config.toml
bias = "all"
weight_decay = 0.097
warmup_steps = 0
MLP neurons of a small language model. Each row is named by its layer, matrix (gate and up: input weights) and neuron, and shows model dimensions 48-111. Each number is 128 + 24 x the weight over its row's rms, rounded and kept within 0 to 255. A neuron's up and down rows have the sign that makes its largest values positive.
A block is one neuron, or neurons of one layer that tend to fire together. After each block is what it responds to, as a language model described it from the Wikipedia text at the highest values.

L10.gate49 [106 160 126 138 140 139 154 103  89 146  79 107 117 146 146  82 128 115 139 128  93 137 117 126 135 164 123 114 148 145 125 138 128 158  79 146 151  74 147 138 158 159 152 113 105 137 107  87 156  97  96 130 110 124 131 123  99 119 124 131 160  84  80 107]
L10.up49 [115 164 125 156 130 173 181 137  69 142 107 117 129 126  94 140 154 105 148 101 115 113 151 113 135 154 122  94 132 131 120  92 125 139  97 103 135 135 138 112 141 151 142 149  99 150 128 107 118 105 144 116 105 148 127 127 132 105 132  98 118 106 126  92]
L10.gate75 [147 126 147 122  95  97 129 110 141 123 156 123 147 123 110 114 182 125 132 135 103 124 168 117 106 105 105  84 106 105  85 147 156 118 111 120 124  88 163 104 134 159 102 139 152  97 152 141 170 100 150 136 141  95 171 132 129 151 154 113 134  97 132 152]
L10.up75 [157 110 160 148 135  98  95  88 162 147 164 128 156 171 159 155 144  73 164 133 143 186 137 144 123  95 124 125 140 142 148 128 129  97 126 150 105 133  86 130 130 116 112 116 122 140 121 100 138 148  88 128 115 176 120 150 155 123 136 146 141 132 146 111]
L10.gate122 [144 108 145  86 159 128  74  91 126 145 133 143 155 127 132 159 187 120 168 145  85  69 118 113 149 162 144 110 131 136 149 144 113 102 148 156 100 186 125 148 127 143 142 112 144 134 111  87 110 157 159 136 105 163 182 123 153 142 115 113 136 121 145 112]
L10.up122 [133 174 141 156 105 160 122 134 139 121 150 102 155 159  75 118 151  95 125 155 141 105 113 120 156 134 103 109 142 114 108 127 114 170 113 139 140 117 122 115 110  98 172 115 110 153 132  80 129 127 134 144 130 137 124  91 141 110 109 104 124 136 145 108]
L10.gate137 [119 112  85  68  88 108  92 122 121 122 121 128 144  85 102 110  98 167 111 108 105 127  95 153  97 123 161 135 105 132 149 159 131 148 115 157 135 115 165 136 106 129 111 108 115 119 121 136  89 130 157 137 100 137  85 155 129 111 115 127 151 134 138 161]
L10.up137 [ 88 133 127  94 130 143 100 147 124 158 155  93 124 136  86 152  93 123 140 150  92 140 131  90 140 144  99 122 101 121 117 120 149 152  68 134 118 132 104 134 146 119 136  86 109 143 114 120  78 153  85 141 130 124 138 155 172 136 140 109 132 109 151  96]
L10.gate240 [108 127 167 132 147 145 100 136 125 110 144 118 150 133 158  80 117 120  78 102 105 141 162 155 121 132 118 128  77 159 117  96 130 163  87 149 126 143 121  93 161 126 122 104 101 121 154 144 122 160 135 154 146 110 100 104 110 141 133 171 132 104 146 139]
L10.up240 [153 138 118 119 103 153 143 152  93 139 161  98  98  98 134 126 128 131 108 152 127 149  95 158  96 124 123  93 119 145 140 161 124 164 169 113 179 102 137  94 183 117  85 151 107 110 140 158 127 118 132 136 102 127 116 111 129 114 131 136 137 108  84 138]
L10.gate252 [122 115 116  98 120 122 107 121  91 117 134 163 155 146  85 169 146 129 154 186 150 110 149 146 157 128 134 134 155  98  87 132 118 181 111 106 109 116 107 136 115 147 138 117 154 168 129 149 134 158 144 110 128 150  91 172 127 169 154 111 111 151 118  84]
L10.up252 [126 132 138  81 116 134 149 122  95 120 152 142 113 122 125 131 124 162 107 115 117 164 164 149 115 117 117 109 127 158 108 139 138 126 126 136 123 111 154 126 163 140 133 130 158  72 161 123 157 119 169 162 176 135 177 100 134 106 132 147 150 126 185 148]
L10.gate257 [143 144 127 216  92 142 162 103 150 172 118 121 127 134 158 134 166  99 139 132 138 140 163 156 106 136  87 113 175 161 144 180 105 164  79 158 113 118 142 102  92  80 111 175 141 116 180 120 146 124 142 111 142 116 135 130 120 116 122 126 167 107 140  99]
L10.up257 [156 123  98 151  87 111  83 147 150 143 113 114 174 118 127 160 138 130 177 137 139 122 109 173 172 115 121 106 122 154 191 144 123 113 101 137 101 155 122 127 163  85 164  95 150 122 138 132 149 127 139 140 126 104 122 127 131 101 105 141  99 166  92 150]
L10.gate281 [143 124 127 120 155 141 112 100 135  91 160 115 208 153  96 102 119 122  80 166 153  88 116 129 151 124 140  90 168 115 123 127 126 110  87 141 157 141 112 148 155 105 108  89 129 144 139 119 119 125  82 169  87 134 137 120 104 103 114 145 115 127 108 157]
L10.up281 [140 141 122 145 126 160 115 114 121 147 113  90 111  86 126 110 148  81 151 125 119 146 120 167 102 126  86 105 116 167 101 126 129 148 160 112 119 134 162 136 110 180 164  93 118 122 168 118 128  87 115 154  98 183 154 146 129 118  94 107 161 119 124 112]
L10.gate285 [130  81  96 166 147  84 121  57 142 154 183 119 140  98 125 123 123 152 158 108 101 103 140 149 110 131 116 149 143 137 152 162 140 141 109 148 119 150 174 103 174 149 160 135  85 103 147 152 119 124 103  90 113  94 138 113 172 101 109 103 145 120 156 109]
L10.up285 [162 143 134 213 131 126 136 122  90 121 110 100 156 152 168 166 121 105  91 106 148 145  92 154 117 169 124  98 123 167 112 131 112  90 106 148 117  98 120 133 137 108 118 135  98 158 120 114 157 115 102 118  99 114 119 108 107 135 104 101 131 160 125 133]
L10.gate316 [126 129 146 124 144 137  91 138 134 105 135 109 144  98 117 151  98  97 173 118 136 140  88 133 133 195 159 103 126 170 113 128 123 124  98  97  75 130 126 121 145 161 130 106 106 141  65 130 113 100  60 158 111 138 145 142 136  90 110 124 159  97 138 178]
L10.up316 [112  89  94 126 136 170 126 122 102 152  92  81 133 104 119 139 128 115 112 136 188 101  80 137 123 145 124  76 100  92 133 151 121 120 107 137 130 145 127 139 137 101 144 138 131 116  97 147 105 125  94 174 127 112 139 140 166 125 116 118 137 123 169 117]
L10.gate324 [ 95 118 139 110  89 164 128 112 103 150 105 101 117 188 139 115 145 119 123 111 120 151 118 139 104 101 123 101 118 108 118 132 105 181 122 102 126 108  95 113 122 132 136 151 101 112 124 155 145  59 100 150 144 141 130  93 101 101 128  91 123 105 153 120]
L10.up324 [131  72 122  94 156 124 112 114 116 125 118 103 127 148 112 128 135 106 147 153 109  77 179 149 116  80  60 112 153 110 110 132 120 153  80 149  86 171 197 140 122  78  84 156 150 145 150 108 116 138  92 119 159 161 117 133 141 164 142 126 188 154 138 142]
L10.gate376 [122 110 135 161 132 159  91 164 135  86 165 117 130 121 129  99 124 107 105 130 138 171 143  94 143 122 120 131 123 152 152 122 153 130 135 108 144 149 121 101 111 132 167 107 124 172 128 151  80  83 144 105 170  99 107 123 131 136 113 128 131 126  92 120]
L10.up376 [161 141 180 133 142 119  80 120  98  97 147 110 143 132 134 147 106 116 134 160 133 110 182 111 140 143 124 101 109 148 154 108 131  91 147 122 157 116 174 114 185 104 112 119 151 132 127 185 126  89 103 119 117 111 189  98 145  86 128 120 115 163 135 127]
L10.gate515 [136 114 119 113 189 120 109 137 134 129 167 158 121  87 124 107 129 135 115 141 144 147 110  92 116 171 158 102 149 130 110 168 140 162 122 133 137 156  99 163 135 157 126 126 118 139 147 119 148 118  96 145 118 187 117 151 130 107 119  99 178  93 118 117]
L10.up515 [119 162 100  59 141 129 104 135 113 152 104 141 156 120 135 140 153 121  87 145  79 108 153 136 132  93 163 107 111 121  80 125 164 124  97  87 138 130 102 136 149 148 117 104 106 101 120 122 119 153 131 142 130 121 139 112 114 131 122 131 157 110 120 108]
L10.gate516 [131 165 138 109 146 115 170 125 130 153 136 114 146 134 141 159 136 144 108  93 137 155  53 145 113 142 136 145 127 137 102 137 123 151 105 104 119 146 142 131 133 155 120 130 135 173 124  94  92 131 139  87  99  97  89  95 115 163 145  74 160 112 136 134]
L10.up516 [114 131 127 165 116 119 103 114 129 131 128 113 157 126 113 151 137 146 125  93 115 152 117 117 105 106 118 149 173 154 118 150 139 158 119 129 107 128 128 165 109 154 145 150 107 103 129 126 139 113 109 142 115 151 159 119 127 112  79 161 190 138 163  69]
L10.gate544 [127 116 125 146 115 199 137 148  96  91 131 151  76  76 133 136 111 114 163 155 103 158 157 139 153 124 131 138 155 109 136 132 163 181 125 136 115 135 151 152 142  74 130 102 122 101  91 127 167 111 149 132 142 124 122 176 130 109 119 123 150 132  90 138]
L10.up544 [139 104 132 108 129 152 116 134 116  95 149 105 103  83 139 130 107 142  94  82 148 104 134 124 164 162  97 181 127 138 102 156  86 151 155 159 146 144 138 154 126 117 104 117 118 161 158 138 109  92 146 106 139 144 153 126 123 109 160 128 165 128 116 114]
L10.gate566 [110 119 142 130 146 133 124 148 123 130 154  87 117  64 136 167 168 129 143 118 139 115 116 131 147 132 127 133 146 143  66  81 123 130 127 129 146  92 137 105 137 104 136 136 140  96 108 103 125 143 102 112 135 111 151 127 153 121 125 117 158  98 153 177]
L10.up566 [129 169 135  94 107 120  78 139 115 156 146 140 114 118 128 102  81 123 154 114 153 149 111 128 121 131 120 146  97 127 173 115 167 142  99 145 122 121 121 131 136 120 125 107 108 127 154 102  62 122 125 129 130 169 132 145 119 130 115 102 110 161 113 111]
Quantity-unit nouns after numbers. Unit nouns after a number or quantity word, mostly time spans like months, years, twelve-month; also at after peaked or placing on charts.

L10.gate51 [133 173 146 150 155 148 155 127 145 138 151  94 146  97  96 144  83 148 169 115 139 112 162 123 154 129  85 163 144 123 152 159  76 151 143 156 148 107 139 139  69 116 145 113 116 154  96 144  99 112 188 134 103 138 105 121 110 154 116 121 151 108 150 130]
L10.up51 [134 144 113 163 125  96 170 125 142 162 136  92 144  85 109 129 123 139 146 114 147 119 131 137 146 109 109 116 132 147 123 150 113  96 124 165 104 167 144 110  69 129 113 129 122 123 150 163 160  87 157  91 160 133 104 118  97 150 147 168 171 139 100 163]
L10.gate83 [ 99 142 123  94 140 143 136 160 110 134 153 124 139 145 153 139 170 135  85 114 146 138 164 147  93  96 108 126 101 135 104 133 139 156  93 100 125 101  83 110 133 135 155 149 125 119 158 137 123 117 124 108 164 134 116 168 161 124 128 119  97 101 124 134]
L10.up83 [118  99 181 114  98  94 133 127 147 116 159 133 166 118 119 130  80 112 153 131 142 160 102 124 144 101 162 117 144 106 174 122 146 170 113 130 151 125 125  98 106 144 121 144 102 156 131 137  90  87 129 138 142 125 129 116 151 130  90 105 112 141 165 160]
L10.gate88 [121 112 120 104 139 153 138 115 109 106 139  86 130 144 152 128 124 116 193 149 125 101 131 148 135 115 137 109  97 154 161 103  79 107 145 128 111 121 166 148 109 144  93  77 138 124 122 127 161 122 135 155 106 130  97  79 108 117 115 124 166 104 151  99]
L10.up88 [ 77 186 116 116 114 126  70 131 141  98 158 131 121 129 138 117 117 124 153 195 117 146 140 152 148 139 126  82 127 157 150  92 133 156 100 170  90 142  91  99 138 144 145 174 109 163 146 126 115 104 175 140 124 119 111 114 134 167 113 147 135 144 112 129]
L10.gate93 [151 139 136 170 164 122 141 151 139 104 112 173 106 149 101 142  99  72 122 122 104 165 149 126 109 155 108 115  72  98 128 115 126 159 115 139 163 103 126 112 105 104 129 145 153 159  87 115 117 136 163  97 132 147  94 110 100 108 110 163 110 104 155 158]
L10.up93 [113 138 100 127 128 140 137 118  95 109  91 122  99 106 107 132 171 211 113 132 153 138 124 149 126 120 138 119 138 123 142 128 116 155  89 126  85 118 134 152 146 141 149  95  79 134 100 127 152 100 107 113 140 132 134 110 125 144  96  95 129 120 145 141]
L10.gate139 [151 160 132 128 154  86 146 150  91 128 107  77 120 151 155 135  98 148 140 128 131 161 111 137 149 145 165 134  96 157 145 126 108 106 114 204 104 133 129 133 110 120 108 121 109 104 147 113 124 117 145 126 114 129 131 117 128 124 131 110 114 164 134 168]
L10.up139 [108 144 160 138 135 137 120 162 141 109 159 116 129 128 117  99 123 150 120 158 164 125 158 177 130 111 128 137 155  99 124 119  69  92 131 158 146 114 152 115 138 117 105  85 138  95 118 102 153 138 146  79 107 120  79 107 116 160 156 120 144 142 131 121]
L10.gate150 [151 158  84 154 116  96 146  94 131 184 104 127 141 150 142 182  91 152 117 124 120 128 156 144 113 119 115 153 143 125 125 164 103 117 133 174 161 120 103  98 156 108 140 100 141 115 148 104 131 133 141 119 112 125 161 128 129 126 120 141 109  69 108 138]
L10.up150 [117 186 140 136 126 149 125 160 103 148 138 107 150 165  97 108 108 146 129  78 104 106 130 148 135 114 130 103 130  97 122 132  61 109 119 143 158 143 123 154 114 124 125  99 138 151  89 121 115 162 112 150 158  80 131 130 112  99  97 119 158 106 104 169]
L10.gate169 [107 130 133 102 135 125 117 140 128 129 109 130 149 138 121 143  86 117 101 100 124 130  78  90  91 101 160  92 131 118 156 106 126  92 130 114 137 115 137 127 121 124 119 114 179 131 127 145  72 122 121 109 118 124 135 129 100 133  81  99 129  79  72 146]
L10.up169 [149  93 125 127 104 149 117 103 156  81 115 127 110  99 105 129 128 134 145 134  98 150 110 110 115 131 139 126 129  94 117 117  76 119 123  57 169 151  86 150 116 136 165 138 150 103 153 118 145  99 143 149 124 164  98 127 123 137  98 184 139 150 123 164]
L10.gate277 [132 130 128 167 168 129 106 126 161 126 120 121 137 121 148 142 112 125 190 117 183 133 158 116 148 140 145 141 138 117 109 135 151 138  82 164 141 150 100 124  91 126 137  94  91 123 108 118 157  79  91 160 177 123 137 118 169 137 114  83 183 103 171  96]
L10.up277 [139 108 110 155 144 153 136 132 120 107  92  93 128  98  96 129  76 154 106 173 154 147 112  95 118 149 140  91  95  82 108 154 138 155 143 137 120 111 131 118 122 128  96 137 122 124 119 139 121 149  96 129 121 134 140 136  87 142 111  42 141 129  90 102]
L10.gate286 [ 93  97 138 159 143 119 186 120 135 120  86 168 101 144 108  90  92 130 133 100 133 121 156 103 149 132 131 149 130 125 130 146 108 101 180 122 144 147 160 152 133 116  98  86 144 147 140 104 132 108 155 125 148 138  99 149 109 113 108 156  95 126  62 105]
L10.up286 [109 118 129 125 111 135 112 132  84 123 121 139 113 174 100 118  98 124  97 148 153 121 129 192 117 164 143 134 130 141 114 128  92 126 114 120 130 133 186 111 144 139 123 138 120 147 147  92 131 154 126 111 185 163 109 123  95 139 130 120 143 125 117 100]
L10.gate402 [152 202 136 142  69 127 132  79 110 181 124 178 119 145  93 121 147 111 126 113 133 126 120 121 116 126 181 124 120 118 135 146 139 119 111 132 113 114 102  93 107 138 161 122 138 129 169 121 152 112 104 114 103 103  81 106 108 168 120  84 137 100  99 142]
L10.up402 [138 107 122 113 123 141 173 117 110 124 104 148 115 156  73 135 138 138 131 114 153 158 136 126 112 151 173 141  97 121 150 118 115 161 126 102 137 171 147 152 149  95 118  95 173 164 123 161 127  93 150  84  88  95 103 133  87 140 112 129 151 103 128 116]
L10.gate468 [119 113 118 149 138 122 141 103  81 144  89  87 113 116 127 119 126 128 111 159 186 137 152 140  44 129 104 165 102 125 135 129 157 152  95 140 165 134 163 129  94 160 132 105 145 120 118 133 139 120 109  86 116 138 125 131 122 118 113 124 123 114 124 145]
L10.up468 [117 153 112 112 106 116 181 121 151 138 129 124  92 132  88 143 152 114 107 142 160 116 119 142 140 130 129 136 147  93  95  97  99 157 168 157 152 129 114  93 131 128 154 126 128 143 158 120 151 161 152  99  84 118  98 118 146 150 106 119 132 117 117 140]
L10.gate471 [112 134  96 150 186  96 117 150 113 150 165 115 116 146 124 118 116 110 120 133 130 137  96 105 160 143 131 145  98 146 119 134 137 160 105 153 151 124 119  88 135 151 142 116 143 140 130 160 111 132 132 122 126 125 115 143 109 165 115  99 185 144 173 124]
L10.up471 [154 123 154 117 156  89 142 172  94 119 129 110  73 112  98 116 146 120 112 116 137 112 150 118 127 107 159 131 145 110 141 157 126 149 101 169 115 146  98  85 112 101 116  79  98 112 143 111 143 132 121  93 156 146 115 110 101 108 154 117 142 135 116 113]
L10.gate508 [128 110 144 186 143 131 123 129 140 147 120 156 128 134 134  93 100 151 154 102 154 163 156 119 133 153 114 155 166 160 141 137 158 139 140 122 125 176 115 174 116 113  98 110 135 140 130  76 125 118 125  98  91 165 131 123 120 118 144 136 186 134  98 125]
L10.up508 [110 125 127 175 112 186 114 103 135 117 148 129 110 166 107 130 123 177 178 132 141 125 107 120 147 180 132 146 156 112 155 158 142 129 119 119 147 137 163  92 143 100 114  66 117 108 110 135 155  97 121 131 119 142 114 118 109 111 154 133 123  68 145 129]
L10.gate528 [142  88  88 155 146 155 104 106 150 166 110 110 141 119  92 105 122 148 140 140 143 119 112 125 136 124 124 174 188 134 149 149 100 147 109 191 117 107 122 135 101  62 157 152 134 147 123  87 127 139 145 120 118 116 116 172 118 121  68 135 165 101 126 138]
L10.up528 [136  76 112  97 141 139 106  99 129 128 134 105 110 135 134 176 111 130 168 136 130  91 114 140 171 113 133 138 121 124 152 162 156 154 124 152 134 140  97 142 117 167 168  79 164 144 107  94 119 141 122 122 118 105 127 101 143  91 113 117 158 133 127 106]
L10.gate574 [124 127 126 146 120 127 146 106 141 128 147  73  74 110 135 149  91 121 170 136 119  96 137 140 134 170 121 130 147 156 159 113 134  97 153 114 106 163 135 100 119 156 130  68 138 114 153 137  89  99 133 102 128 133 172 160 114 112 114 130 185 116 129 149]
L10.up574 [133 117 135 130 113 128 113 113 142 129  93 157 111 142 132 133 150 152 135 166 127 136 105 108  79 193 116 175 123  79 152 119  90 121 120 132 127 143 119 139 135 151 132 122 107 145 112 121  93  93 155 143 113 106 133 161 118 152 133 124 134  95 127 121]
L10.gate589 [103  91 147 138 107 106 156 147 113 126 157 153 170 116 100 161 135 101 103 123 123  82 125  94 131  85 149 170 153 148 111 162 133 131 134 131 112 132  99 135 179 127 147 112 151 100 108 139 154 135 114 150 138 156 125 166 154 147 128 116 163 112 132 131]
L10.up589 [160 133 104 130 159 130 108  76 110 146 132 148 162 137 139 153 105 146 112 120 114 124 124  82 145 135 152  98 126 182 135 104 135  82 121 149 125 170 107 124 106  97 126  94 174 133 114  86 151 120 122 136  71 125 124  72 126 114 111 152 147 133 172 109]
Inside title function words. Function words like the, of, and inside multiword titles of songs, films, books and awards, e.g. "Around the World", "Woman of the Year"; also some mid-word pieces.

L3.gate135 [155 125 125 168 146 113 110  82 130 137 137 136 103 122 119 100 151 114 127  93 134 133 165 119 135 144  82 124 140 124  94 128 148 192 128 124 177  98 127 110 135 158 135 139 133 134 139 143 114 125 148 116 107 108 178 127 108 133 118 100 153 163 143 105]
L3.up135 [115 159 160 129 135 130  82 132  85 118 120 111 160 153 179 118 105 134 108 141 101 114  82 145 152 146 119 150 170 119 162  90 117 106 119 118 164 104 122 115 153 111 173 151 117 125 135 113 147 144  96 126 110 127  89 129 150 164 123 129 127 115 131 125]
L3.gate140 [156 148 104 172 110 109 120 142 129 139 130 110 133 107 113 183 113 108 146 119 132 126 171 177 147 118 135 116 116 148 142 112 175 150 153 135 125 159 152 127 108 133 144 208 136 127 141 139 128 109 164 117 107  94 154  97 183 120 129 117 113 131  99 154]
L3.up140 [130 169 125 168 126 122 148 127 142 126 124 149 124  71 103 137 127 122 139 146 121 125 156 134 148 169  98 143 105 119 116 176 134 141 118 157 157 132 175 120 114 174 122 177 115 159 150 136 118 150 167 139 103 122 157 118 153 149 105 134 119  99 106 125]
L3.gate224 [151 155 104 163 123 152 130 119 104 134 131 151 137 180 141 118 133 177 151 107 142 151 156 154 112 142 123 119 119 148 164 178 122 128 124 156 160  92 146 126 116 122 166 170 114 109 159 125  92  92 133 105 111 150 118 164 121 108 109 120  93 119 139 188]
L3.up224 [140 118  94 158 147 191 121 150 150 142 119 145 145 154 148  94 165 179 120 136 102 113 146 180 119 128 164 128 100 152 131 158 113 115 140 132 149  82 125 159 121 121 172  87  96 142 130 122 126 159 149 137 125  77 105 149 149 127 132 184 104 141 133 153]
L3.gate321 [159 146 111 115 152 165 164 173 105 125 113 114 125 115 125 111 102 111  77 129 102 112 104 119 111 124  95 133 117 139 116 147 114 122 144 147 170 153 142 171 104 166 167 125 120 103 108 116 128 101 112 111 165  87 150 104 145 137 118 126 171 128 133 137]
L3.up321 [117 154 107 125 126 147 118 138 131 111  94 131 125 122  80 134 106 130 134 134  89 128 150 144 151 132 123 134 137 122 130 147 132 143 125 123 118 108 149 130 124 155 149 162 112 170  92  83 165  94 130 135 121 142 189 116 146 112  87 122 192 125 135 132]
Ordinal and superlative endings. Ordinal and superlative words or suffixes right after "the", e.g. 46th, highest, first, top, only, largest; also some stray word-piece fragments.

L5.gate566 [112 128 118 156 134 150  89 113  94 121 146 134 135 133 184 117 133 123 102 133 133 132 175 131 136 129 123  80 167 157 113 141 112 112 119 121 145 106 191 113 141 122 157 119 115 123 120 120 110 128  93  94 130  96 143  78 149  89  96 136 120  92  96 120]
L5.up566 [134 152 111 130 146 131 137 112 139 148 137 120 133 109 115 132 163 121 108 161 110 133 151 110 141 169  74  72 118 133 106 158 133 118 126 101 136 139 130 103 144  83 165 156 115 174 111 122 122 137  99 132  94 131 119 160 113 107  98 141 104 128 153 144]
Ordinal number suffixes. Ordinal endings or ordinal words after a number or number-word stem, such as 32nd, sixth, tenth and second in rankings, draft rounds and editions; also look-alike pieces such as the h in m3/ha.

L3.gate257 [116  98 134 121 151 130 106 103 154 131 142 115 172  88 140 148 146 106 102 145 132 111 172 122 151 144 114 108 158 140 139 115 109 114 127 110 138 103 122 124 143 117  75 131 156 137 134 131 117 129 132 138 131 110 134 100 166 171 122 131 173 126 109 128]
L3.up257 [167 135  90 150 141 133 138 108 151 122 123 169 105 102 103 156 145 156  96 163  86 112 140 117 168 105 141 124 118 124 118 158 134 119 128 144  91 177 137 141 151 176 145  90  97 135 136 106 117 107 109  99 154 112 142 125 167 112 119 131 139 134  96 117]
L3.gate360 [120 171 108 118 129 110 153 142 134 132 161 134 112  85 147 107 130 146 161 142 117 140 160 108 155 105 124 120 143 131 104 153  76  77 141  97 113 144 182 141 112 134 131 152 135 129 196  80 113  93 129 132  96 120  98 144 131 157 127  89  93  91 141 104]
L3.up360 [138 133 137 151 139 150 128 153 162 200  79 115 131 101 177 130 138 106 110 149  87 179 142 140 120 142 154 115 166 151 109 147 126 133 114 137 138 149 162 131 148 132 129 127 113 132 160 108  54  53  99 119 109 130 139  97 152 125 103 121 137 114 117 140]
L3.gate441 [125  88 138 185 166 121 125 117 110 165 106  82 155 152  97 143 138 152 170  91 139 138 113 106 119 157 125 127 129 154 117  86 124 142 101 110 149 114 141 111  97 141 113 118 160 111 125 127 125 174 105 136  95 148 155 130 104 166 152  76 130 127 126 122]
L3.up441 [122 123 160 152 131 109  95 157  92 135 123 105 156 115 144 112 144 107 121 141 107  93  81 113 146 123 113 159 136 133 133  69 131 133 114  72 187  88 129 143 134 133 152 158 125 101 143 109 129 114 122 143 146 109 134 126 118 155 100 130 128 127  90 132]
L3.gate665 [111  98 139 158 135 149 126  99 129 166 148 142  94 109 152 159 152  99 114 122 108  99 107 114 118 151 145 118 101 104 114 148 151 136 111 118 141 183 189 148  95 144  76 160 132 121 154 153 150 140 112 121 135 163 124 138 142 116 105 103 151 136 139 134]
L3.up665 [110 110 119 113 148 164 129 156 107 112 131 128 107 159 147 129  78 113 128 142 146 156 144 114 151 144 175 128 134 139 134 145 157 169 137  89 107 130 151 140 162 150  97 143 134 138 140 140 128 127 104 126 108 130 120 106 137  88 119  94 136  97 144 118]
Sentence-initial prepositions. First word of a new sentence after a period or line break, mostly prepositions opening dates or transitions: On 30 May, In 2013, After.